MLP neurons of a small language model. Each row is named by its layer, matrix (up: input weights) and neuron, and shows model dimensions 32-95. Each number is 50 + 15 x the weight over its row's rms, rounded and kept within 0 to 99.
A block is one neuron, or neurons of one layer that tend to fire together. After each block is what it responds to, as a language model described it from the Wikipedia text at the highest values.

L10.up486:77 44 57 31 35 71 65 38 54 65 88 62 56 36 51 67 58 61 74 54 48 66 59 38 35 72 51 55 55 29 55 29 60 34 28 41 39 52 56 43 29 62 69 63 35 39 68 72 68 35 59 50 38 29 48 75 81 68 78 59 58 71 54 44
Responds to: Pre-verb infinitive slot. Mostly the infinitive "to" right before a bare verb, as in "in order to", "tried to", "was able to", plus "could"/"would" and -ly adverbs before verbs.

L6.up42:66 58 20 43 47 48 62 53 46 32 79 12 30 62 46 25 25 47 55 56 49 36 40 57 70 61 53 51 80 59 28 32 61 68 57 34 48 46 36 65 56 41 46 57 23 57 50 06 62 62 63 59 69 52 21 41 25 69 57 58 40 70 48 24
L6.up328:43 16 39 67 26 46 38 40 77 32 21 44 57 60 45 65 87 58 47 49 60 35 59 65 73 30 52 33 38 51 58 69 79 59 40 36 37 18 10 45 49 31 41 69 67 65 42 51 42 47 45 47 47 42 64 49 60 43 45 17 73 39 40 62
L6.up342:38 15 40 61 53 57 81 52 42 55 49 55 27 51 39 71 65 38 32 47 56 53 88 73 59 29 50 55 44 50 61 30 62 42 58 71 75 28 63 44 36 64 67 36 30 50 51 68 46 54 50 46 58 78 56 65 56 58 66 38 64 40 45 35
L6.up489:49 46 41 65 37 43 35 13 45 76 55 76 48 66 76 50 24 61 61 19 25 38 59 33 66 26 56 17 45 58 57 53 36 53 57 78 49 34 50 36 42 42 43 36 49 27 56 49 45 35 70 27 54 51 42 40 68 25 74 72 52 64 45 31
L6.up500:55 42 33 56 41 30 57 78 58 43 35 72 43 55 38 84 55 78 51 33 52 48 46 26 23 62 18 67 63 31 31 65 54 80 48 36 47 10 49 53 53 62 39 42 57 42 40 57 41 54 74 40 80 66 57 49 63 74 81 52 63 31 45 27
L6.up539:08 40 49 19 35 42 51 66 38 53 71 34 41 54 64 31 29 59 62 60 71 46 55 56 39 42 52 48 62 64 46 46 38 19 61 51 51 51 52 53 44 60 39 51 45 71 16 69 39 39 62 52 50 34 45 46 62 46 46 51 30 42 39 51
L6.up743:23 29 14 38 29 49 62 75 67 29 36 55 71 49 57 69 46 60 33 50 62 59 50 61 47 79 51 59 73 27 53 62 58 43 58 62 34 14 62 52 56 59 36 54 34 26 59 65 68 58 80 72 57 62 46 37 66 79 60 59 50 38 49 56
L6.up744:10 40 16 36 52 54 59 63 58 48 65 46 64 17 09 34 38 42 64 31 55 82 52 67 43 42 36 62 63 27 56 47 39 45 54 38 24 50 50 23 49 58 69 54 31 61 43 63 44 54 54 34 50 60 75 40 68 54 54 44 45 64 57 45
Responds to: Mid-word fragments in Latin names. Word-piece fragments inside longer words, mostly Latin species-name endings (simpsoni-i, Lasiocamp-ina-e, musco-ides), also gu- in guild/guitar, and ( before converted units in tables.

L10.up464:71 57 72 53 23 37 40 38 88 59 48 32 40 73 66 74 44 58 68 58 74 38 58 67 56 37 20 53 44 61 53 70 46 34 56 50 46 60 42 18 47 71 46 55 41 10 31 59 47 68 42 53 64 66 36 61 36 61 41 57 52 41 55 31
Responds to: Sentence-final periods. Sentence-ending periods before a new sentence (census density lines, bios, game recaps), and decimal points inside numbers in stat tables, as in 2.1, 5.0.

L8.up21:45 41 33 66 71 69 41 66 39 68 60 66 45 55 57 69 46 58 46 71 42 59 61 44 38 66 45 50 43 49 47 14 48 63 71 56 50 39 57 21 57 43 74 51 49 28 71 48 67 30 52 63 36 15 55 49 48 01 63 65 48 48 35 66
L8.up49:49 50 73 51 82 26 27 71 47 64 56 78 37 68 61 69 41 34 79 52 35 51 58 53 50 54 51 51 41 43 58 45 32 55 48 55 67 71 68 37 67 28 46 55 31 61 69 52 43 62 45 74 61 64 71 47 31 37 47 56 61 73 20 50
L8.up260:66 48 49 38 36 30 29 52 49 51 59 68 51 58 69 67 48 25 79 44 44 71 48 39 40 53 01 60 44 67 56 51 40 50 51 44 50 50 36 51 60 83 43 80 73 63 52 75 60 08 51 44 65 45 11 45 64 36 72 39 42 29 25 47
L8.up382:55 39 42 65 88 44 29 61 48 43 78 60 55 58 48 70 77 21 51 46 43 31 64 64 46 59 61 53 40 72 44 53 41 67 68 66 15 67 74 57 20 62 29 71 58 51 62 39 50 48 31 56 54 54 60 48 72 44 74 44 89 48 53 50
L8.up398:55 25 38 60 48 61 42 68 48 28 72 55 34 42 67 64 37 47 67 25 58 43 20 41 52 54 26 49 50 38 55 09 49 54 35 51 48 84 84 37 39 38 65 53 47 71 56 59 63 59 43 99 70 62 61 51 25 24 49 47 50 31 55 51
L8.up551:75 18 44 80 61 45 31 46 47 21 44 57 44 57 64 64 64 55 61 44 43 47 66 36 56 52 50 70 69 57 59 41 38 78 27 58 55 40 53 35 74 14 51 39 51 34 26 68 53 36 50 51 45 54 36 65 49 42 48 60 30 50 50 58
L8.up602:27 30 56 55 35 28 53 53 36 37 62 60 74 42 42 66 50 56 57 54 53 40 42 58 37 77 41 54 42 33 43 58 39 37 52 63 70 51 46 45 49 59 66 56 55 59 46 32 63 16 71 44 42 54 33 38 27 27 58 68 50 59 44 48
L8.up666:45 80 60 35 56 34 81 59 55 68 39 58 74 52 57 84 62 36 70 77 39 57 60 37 61 58 59 64 50 41 61 43 36 60 50 52 69 60 65 66 42 27 67 54 50 35 29 30 60 77 37 57 44 70 39 22 42 73 61 45 54 65 33 70
Responds to: Degree and manner modifiers. Adverb endings and intensifiers that modify a following adjective or participle, such as extrem-ely, slight-ly, to-o, v-ery, and the most or highest.

L6.up133:25 30 53 58 99 46 42 41 54 26 63 59 63 31 37 71 60 49 56 33 74 53 45 58 55 46 36 40 74 56 62 44 42 40 28 61 57 62 29 46 47 49 72 54 70 41 39 52 54 64 38 30 51 25 52 44 64 46 63 52 58 56 36 67
L6.up143:54 44 38 43 46 35 33 26 42 52 65 61 29 33 44 25 43 42 52 52 61 58 66 29 31 56 14 35 52 67 77 48 63 61 44 50 44 31 40 55 50 67 39 37 27 27 52 57 53 53 37 64 33 51 48 52 28 21 62 41 62 53 32 72
L6.up257:40 88 39 58 60 28 29 22 50 50 52 54 29 55 58 67 25 38 74 54 50 82 51 49 26 42 41 40 49 75 59 48 42 51 52 68 57 82 13 32 61 50 32 54 66 80 30 42 59 54 57 82 62 55 61 38 56 33 46 43 71 80 25 48
L6.up293:56 54 43 75 53 51 34 59 39 58 33 49 62 53 53 55 67 30 68 60 47 64 55 44 42 83 46 68 28 54 24 22 60 36 33 67 45 44 56 75 46 52 71 78 38 37 40 22 68 54 43 40 50 69 42 83 42 48 50 52 44 41 48 64
L6.up392:32 70 08 51 74 37 50 35 69 66 39 44 50 49 40 67 47 71 71 53 54 67 55 39 39 46 61 69 32 44 82 27 29 44 36 56 27 66 53 67 30 44 47 50 47 63 62 34 57 57 56 44 50 49 22 63 45 48 65 72 68 71 30 55
L6.up400:38 67 47 65 37 72 57 76 30 49 48 55 77 76 39 70 19 39 35 50 66 36 45 50 60 58 43 58 51 66 62 27 70 74 31 45 82 37 45 60 60 44 88 41 46 49 48 12 56 52 54 23 49 45 42 49 74 49 59 37 77 82 37 62
L6.up516:48 72 44 52 35 64 48 49 52 41 70 40 41 71 70 49 52 32 74 43 55 58 63 56 42 35 41 74 33 53 55 28 28 35 57 54 56 58 45 51 37 46 40 49 45 33 37 55 52 47 60 34 65 17 36 66 69 50 23 85 54 53 57 50
L6.up735:45 38 56 26 67 27 50 50 65 40 48 34 49 56 49 68 37 36 18 53 54 38 65 54 35 34 63 55 54 48 65 41 70 39 59 62 71 58 41 64 43 58 73 57 57 49 66 33 48 59 33 74 62 51 80 34 23 44 65 59 58 70 69 49
Responds to: Adverb endings and connectives. Adverb-forming suffixes (-ly, -ely, -ally) completing modifiers like extremely, widely, commonly, plus linking words and, or, often between phrases.

L8.up106:78 56 43 82 47 75 65 62 34 34 34 37 44 40 59 51 48 49 69 51 47 46 53 32 49 52 33 46 55 47 36 15 66 68 39 51 46 57 56 44 38 24 48 51 54 41 71 55 50 56 49 22 72 53 42 45 64 51 51 56 38 68 32 61
L8.up147:49 58 45 42 56 54 40 72 53 78 49 56 46 68 07 47 47 51 61 42 55 62 33 34 80 78 46 41 30 66 55 41 34 57 38 68 65 48 42 37 89 97 64 65 49 54 39 49 80 41 57 32 44 67 34 40 59 07 34 59 57 77 50 57
L8.up163:47 68 34 38 45 37 59 18 75 57 53 17 43 58 29 65 45 57 67 56 70 48 53 52 34 45 55 31 70 54 27 38 57 31 42 48 23 51 56 62 37 33 45 30 38 32 67 67 39 89 40 49 28 59 67 42 86 79 56 62 51 21 67 43
L8.up245:27 19 36 39 47 31 58 63 51 52 63 53 41 48 50 80 73 28 10 55 73 50 59 53 67 89 34 32 52 44 55 68 61 50 30 79 58 54 64 41 45 58 34 43 49 27 50 57 38 50 42 26 57 67 47 55 49 67 41 43 27 82 47 58
L8.up413:57 41 29 30 56 50 45 68 64 40 54 57 39 49 84 53 37 60 60 39 34 32 53 62 57 59 47 29 55 38 56 43 56 75 27 47 24 53 51 54 27 39 44 63 54 74 70 50 65 48 31 50 44 59 19 52 74 41 54 43 59 51 59 72
L8.up431:36 59 56 53 69 37 44 51 43 42 55 72 79 45 49 62 54 28 66 58 46 59 43 51 28 39 12 54 43 44 51 44 52 30 21 99 49 45 51 84 30 46 54 43 78 33 44 64 33 76 59 49 55 55 38 35 67 68 76 37 66 64 28 71
L8.up593:58 48 62 38 26 58 35 59 68 20 43 24 74 65 44 65 52 38 28 42 49 69 55 50 44 76 45 41 48 47 36 74 60 43 60 50 76 45 46 18 53 50 60 31 82 50 57 59 69 43 62 68 56 61 54 43 73 42 57 61 88 76 55 74
L8.up748:70 45 23 66 61 92 30 64 45 59 38 61 31 55 40 70 36 26 58 45 44 35 28 58 55 58 68 74 39 41 47 32 57 68 33 80 42 63 20 68 06 50 41 56 45 38 52 53 53 93 61 76 68 76 43 63 74 59 34 81 66 62 62 47
Responds to: Mid-phrase coordinating links. Conjunctions and commas joining two coordinated adjectives or adverbs before a noun, as in shy and quiet, new, different, mixed or average.

L6.up8:46 39 57 31 74 57 27 44 52 37 32 64 42 78 44 63 47 67 43 75 52 69 32 55 57 37 46 51 43 52 49 77 40 50 57 52 64 47 59 33 50 46 53 45 38 46 51 55 49 51 33 65 27 63 40 32 66 72 67 40 41 45 57 42
L6.up137:59 28 69 51 73 25 38 72 66 50 11 84 30 51 67 55 59 63 59 56 68 41 64 30 37 50 57 37 44 63 56 45 40 56 27 43 56 58 29 60 51 49 47 76 17 65 59 42 51 83 57 49 36 46 34 55 52 67 78 44 29 50 84 55
L6.up272:45 60 65 72 64 51 66 36 03 62 36 39 44 44 49 37 43 51 46 26 41 75 43 65 40 41 59 58 53 44 67 40 45 59 51 41 68 32 67 31 37 55 26 62 53 53 58 27 66 51 44 54 40 42 31 57 45 51 71 40 54 42 37 26
L6.up526:41 66 67 44 34 53 25 82 52 65 54 68 66 62 41 40 72 61 51 51 62 49 49 73 35 71 74 51 32 25 72 57 53 61 35 46 86 49 40 32 64 18 64 74 25 52 67 37 67 68 33 48 54 49 54 25 41 45 61 47 47 69 73 49
L6.up552:65 35 44 45 78 46 54 80 47 66 45 43 56 43 51 50 46 83 82 34 47 55 65 58 44 41 66 49 28 67 63 59 51 70 54 59 76 45 33 35 49 61 55 60 19 67 50 46 31 47 23 67 60 62 62 57 37 78 52 37 50 56 53 29
L6.up639:65 53 67 29 50 45 38 54 56 49 53 44 64 50 36 73 62 65 69 66 52 55 20 45 55 56 39 47 58 49 64 64 58 73 55 40 35 54 73 31 21 49 67 48 42 26 44 32 50 55 54 71 20 59 64 74 43 69 51 38 69 21 39 25
L6.up704:53 41 67 35 61 28 23 49 50 57 21 91 42 57 48 55 44 66 64 62 57 59 56 43 45 69 59 39 33 59 48 61 65 59 37 41 57 50 32 45 43 65 43 71 16 50 52 49 59 80 50 53 31 50 33 52 49 61 53 37 32 24 79 40
L6.up711:36 38 36 35 56 51 27 43 54 54 31 75 45 51 40 43 57 48 56 39 39 79 42 40 13 48 76 63 41 55 21 68 33 54 43 40 49 47 66 43 45 44 59 68 44 50 59 50 62 82 59 34 24 56 43 73 58 29 75 56 53 24 61 31
Responds to: Paragraph-ending breaks. Final period or closing mark plus blank line ending a Wikipedia paragraph, list or table, usually before a new section heading (==) or "The".

L10.up374:59 77 58 41 56 54 44 47 61 60 55 71 46 26 62 62 64 61 62 61 58 26 30 45 35 61 63 64 42 51 65 51 61 63 61 65 66 46 43 74 00 44 37 41 33 71 62 39 60 31 58 66 78 42 19 53 83 70 60 35 39 40 47 57
Responds to: Mid-word fragment continuation. First or middle sub-word pieces of words split into several tokens, often verbs after to/of/in, such as ret(ake), def(end), repl(ace), Vietn(ames)e.

L6.up22:27 67 38 43 07 46 63 36 53 66 53 29 27 36 47 46 36 53 37 49 46 56 60 25 36 55 43 45 49 47 58 44 24 38 34 68 70 39 49 61 51 44 49 51 70 81 53 31 59 51 43 43 74 62 73 40 70 45 28 27 65 27 69 32
L6.up110:55 63 40 60 47 52 72 63 45 54 39 30 67 31 24 83 65 60 64 42 57 30 58 53 34 42 49 57 46 33 42 15 54 65 17 80 42 46 37 56 60 34 76 43 70 21 46 42 67 72 37 54 65 75 56 43 53 47 32 14 88 28 45 43
L6.up112:33 34 31 28 86 59 30 54 07 34 46 46 61 42 70 60 63 55 41 53 63 65 57 46 38 64 67 61 76 54 72 23 58 38 22 37 51 72 80 50 53 20 72 70 61 20 44 45 28 48 88 53 20 40 46 49 54 17 44 39 79 18 44 57
L6.up422:69 67 25 29 35 48 19 64 46 44 49 60 37 36 52 64 44 50 29 26 68 52 16 41 21 62 64 66 66 59 71 50 33 32 58 42 36 48 47 44 26 62 35 61 62 61 71 66 47 72 35 59 48 44 31 48 27 29 86 45 69 53 66 59
L6.up616:50 48 16 22 35 57 54 27 27 50 60 24 37 48 58 40 50 51 44 17 35 45 65 38 55 63 73 47 54 65 64 44 57 42 36 60 62 41 44 79 27 81 45 50 36 29 57 32 43 30 51 85 66 60 52 44 55 40 71 17 20 58 58 69
L6.up672:33 70 20 40 64 65 68 30 48 54 58 50 47 62 64 43 30 65 53 55 39 36 49 54 39 67 71 48 42 38 62 26 84 58 41 40 72 55 38 37 23 47 50 56 49 45 57 24 47 54 54 63 40 31 49 58 52 42 63 44 56 36 42 41
L6.up721:41 56 34 45 73 61 46 38 45 48 64 41 31 71 61 51 36 94 44 30 34 55 39 52 34 47 40 53 53 40 61 21 27 60 26 46 71 61 24 21 69 48 47 49 51 43 48 36 86 51 47 43 63 55 52 48 59 31 44 69 41 41 37 71
L6.up767:44 57 22 58 71 34 36 39 42 38 44 23 45 35 41 39 59 52 68 35 76 42 53 43 46 56 57 44 70 20 32 44 50 35 42 62 48 52 35 48 39 49 85 41 45 50 54 42 55 60 62 36 44 14 54 33 47 54 71 32 66 40 35 71
Responds to: Article "an" and continuations. Mostly the article "an" (or word-initial "an-" as in anonymously, analysis) mid-sentence, plus suffixes completing words like nominations, orders, writing.

L10.up750:43 41 61 54 63 46 23 16 50 54 46 68 49 69 64 90 57 54 72 66 45 42 43 52 46 45 66 33 39 62 50 42 47 49 49 59 45 57 55 87 51 30 71 46 87 68 44 52 43 55 72 54 47 45 14 59 29 44 42 47 61 75 56 59
Responds to: Word-completing subword pieces. Later subword pieces that finish a word split into fragments, such as withd-raw, downt-urn, illust-ration, establish-ment, conne-ction.

L8.up55:56 46 41 77 41 50 43 64 35 28 46 88 49 41 24 54 73 43 38 75 60 53 55 17 80 39 39 53 34 28 42 41 12 46 48 36 66 72 43 32 67 70 54 74 64 48 46 39 52 47 35 27 58 54 77 73 40 73 29 28 61 22 54 42
L8.up92:56 47 41 69 28 29 45 55 79 57 45 74 28 56 21 83 52 56 42 44 55 00 40 31 57 43 23 82 48 60 47 55 81 69 57 83 47 25 59 41 66 61 58 56 49 60 36 41 41 34 56 51 57 61 60 56 33 44 56 55 80 42 75 58
L8.up105:32 61 52 54 59 57 65 22 66 52 38 69 51 73 48 50 44 68 50 29 45 27 66 56 70 27 36 53 73 50 60 66 69 39 56 25 55 35 47 92 41 53 70 46 16 51 61 69 27 09 72 42 52 77 40 40 31 49 55 40 64 45 56 38
L8.up110:24 74 05 63 67 46 67 42 57 56 75 50 49 61 27 63 57 57 42 55 59 82 55 55 39 36 33 59 40 26 60 57 76 71 54 59 35 45 56 69 49 47 49 47 24 46 68 45 43 43 55 28 78 65 77 53 49 59 69 59 73 53 59 54
L8.up188:27 43 57 55 26 24 55 48 67 30 45 23 62 52 64 69 31 78 35 49 52 39 56 39 66 64 62 70 53 81 64 27 79 61 45 54 48 58 79 55 52 49 44 22 46 68 45 42 40 49 64 88 47 37 50 27 63 87 25 48 45 40 63 16
L8.up343:62 46 35 59 44 55 49 33 34 43 34 31 42 61 57 63 35 65 54 54 61 49 32 52 38 65 26 81 84 44 65 53 60 38 56 53 40 37 76 69 47 67 47 30 45 52 71 46 66 41 49 48 75 58 47 53 61 54 21 65 62 41 54 48
L8.up370:30 64 19 36 55 27 49 32 41 65 41 55 66 45 36 82 50 64 62 56 67 49 46 36 34 54 69 34 73 59 77 21 65 67 65 41 44 58 65 63 49 77 72 49 32 82 38 41 62 42 75 26 49 60 54 52 32 38 53 74 56 41 74 57
L8.up754:43 42 62 46 53 74 72 60 43 33 51 52 47 69 61 76 32 44 41 89 55 50 51 52 49 59 55 71 63 44 56 53 43 33 27 24 09 37 47 45 20 51 37 30 26 63 57 81 32 52 70 78 66 32 54 48 56 45 64 53 67 81 50 52
Responds to: Mid-word taxonomic subword pieces. Inner word pieces of long Latin-style taxonomic names, mostly genus or family stems like Lasiocamp-ina-e, Pediocact-us, Croton-o-ideae; weaker on other split words and foreign names.

L10.up437:35 35 32 70 35 35 59 56 60 51 40 44 58 72 34 71 42 80 33 39 72 65 36 27 60 55 55 49 58 37 51 50 48 46 38 93 63 46 66 28 59 59 40 58 41 50 44 58 31 44 42 43 56 20 55 32 50 35 64 62 54 46 47 42
Responds to: Latin taxon name endings. Final word pieces that complete Latin genus or family names, such as Vater-ia, Euphorb-ia, Sigast-us, plus weaker hits on endings of other multi-piece words like Ken-ya and Bulg-aria.

L8.up41:21 46 27 28 06 47 35 49 33 43 37 19 33 56 44 61 35 78 50 25 71 50 48 62 61 50 62 56 43 53 76 38 46 47 36 40 68 35 68 79 64 19 47 52 34 74 44 40 60 33 44 73 63 54 38 63 50 42 37 40 82 49 48 64
L8.up101:44 44 33 42 52 41 42 43 32 47 53 66 61 57 36 50 64 69 60 60 70 66 28 57 49 18 70 36 60 44 51 43 52 49 50 27 56 38 49 47 53 45 39 77 54 60 45 61 45 29 41 28 99 45 51 94 81 60 61 40 41 53 45 70
L8.up211:71 36 53 52 54 29 43 82 50 50 67 53 51 31 52 40 18 53 31 53 43 74 32 58 49 41 55 56 68 42 41 27 47 22 27 31 52 75 52 49 45 66 24 65 43 66 43 50 63 43 56 77 53 73 52 70 34 57 40 42 34 55 62 64
L8.up338:37 59 46 41 59 60 40 46 39 65 42 52 50 66 55 62 55 61 47 27 45 38 69 30 57 48 52 56 61 50 57 34 49 34 26 64 60 44 50 60 43 46 58 73 37 71 47 67 29 64 55 43 34 53 48 45 56 50 45 84 48 41 44 53
L8.up403:37 48 03 48 70 42 38 61 20 50 28 34 46 58 65 44 63 64 46 51 63 50 46 60 44 46 67 39 39 56 49 45 18 40 47 58 56 52 42 51 44 82 37 37 48 68 48 65 58 54 76 45 53 43 39 72 28 37 70 32 40 40 36 66
L8.up434:49 51 41 53 46 52 39 23 38 63 54 50 67 65 50 66 26 65 57 28 40 32 65 60 45 32 43 73 37 57 53 61 53 57 59 79 74 77 44 45 41 61 46 56 43 33 97 37 27 57 48 69 54 50 57 54 42 46 57 71 56 45 51 51
L8.up583:57 69 56 39 37 60 52 36 60 27 69 34 40 58 51 55 61 59 80 60 34 61 55 31 58 26 19 18 42 46 56 56 38 54 69 57 56 62 48 51 45 67 52 65 45 39 50 62 53 72 32 64 39 74 62 56 49 48 66 67 60 24 59 68
L8.up630:66 72 31 69 55 53 64 42 42 59 45 17 73 48 37 60 55 32 16 57 59 84 57 29 64 29 58 59 28 57 26 38 25 77 47 40 52 63 73 57 52 92 50 57 66 60 26 70 53 57 42 65 52 66 52 27 55 15 40 62 61 12 53 66
Responds to: Noun-completing suffixes. Final word-piece that completes a multi-token event or action noun, usually before of, to or in, such as laun-ch, don-ation, appoint-ment, recess-ion.

L6.up178:33 73 77 56 62 75 34 52 34 26 41 46 65 72 68 56 63 73 65 32 61 66 56 42 26 76 58 68 44 49 62 36 55 24 27 56 68 54 58 64 20 30 62 55 63 39 53 69 46 78 46 44 37 51 08 64 31 54 45 41 64 38 38 47
L6.up232:39 67 45 68 34 45 52 51 63 55 59 48 24 74 55 56 50 44 37 42 42 63 48 58 52 66 42 39 29 69 51 28 54 77 53 19 50 64 60 51 31 65 36 61 43 39 28 49 56 44 61 71 55 40 19 67 48 70 81 35 18 66 40 52
L6.up247:34 76 24 62 41 48 68 28 52 66 37 50 47 50 71 51 46 91 43 68 66 41 56 57 62 63 62 64 59 53 24 63 68 52 27 63 52 52 41 29 49 65 38 36 34 61 72 71 58 45 48 53 57 37 63 37 13 33 76 43 60 39 28 88
L6.up364:67 67 51 64 35 71 51 58 66 55 45 63 44 55 49 54 49 58 68 69 56 65 54 50 53 38 58 39 34 66 59 38 36 50 38 58 43 64 43 12 75 40 62 51 33 50 41 56 52 55 61 68 55 66 71 28 15 80 58 56 38 40 50 66
L6.up367:85 22 35 29 71 39 52 34 36 55 50 43 66 31 45 52 57 71 56 51 70 61 74 70 35 78 60 61 18 36 50 43 22 79 49 34 53 41 57 51 18 59 71 16 34 59 69 67 59 39 73 55 48 50 66 52 60 73 60 62 47 48 28 39
L6.up477:49 70 54 62 45 63 54 51 56 42 56 28 50 60 99 68 32 59 51 61 43 28 57 64 36 45 43 29 29 42 64 36 30 58 10 65 22 70 55 61 25 36 60 46 48 57 37 42 64 40 47 77 62 66 56 62 37 54 59 38 60 38 54 72
L6.up504:65 46 71 56 57 32 26 24 75 45 45 59 45 60 81 68 52 52 50 56 42 05 77 73 62 58 59 46 18 43 59 24 47 50 28 49 30 52 51 46 47 49 29 51 73 60 44 71 74 34 39 33 32 54 76 20 60 34 64 38 30 36 26 62
L6.up563:35 46 54 53 63 41 34 39 46 72 44 48 65 51 55 43 24 74 68 54 47 39 49 50 30 24 46 56 49 50 44 53 29 56 37 36 46 62 70 48 78 35 49 26 40 49 51 52 49 71 45 43 55 73 59 81 44 68 43 55 64 38 35 64
Responds to: Connectives joining paired items. Conjunctions and linking words between two parallel terms, such as and, or, to, by (social and economic, two or more, Fifth to Fourteenth), plus scattered mid-word fragments.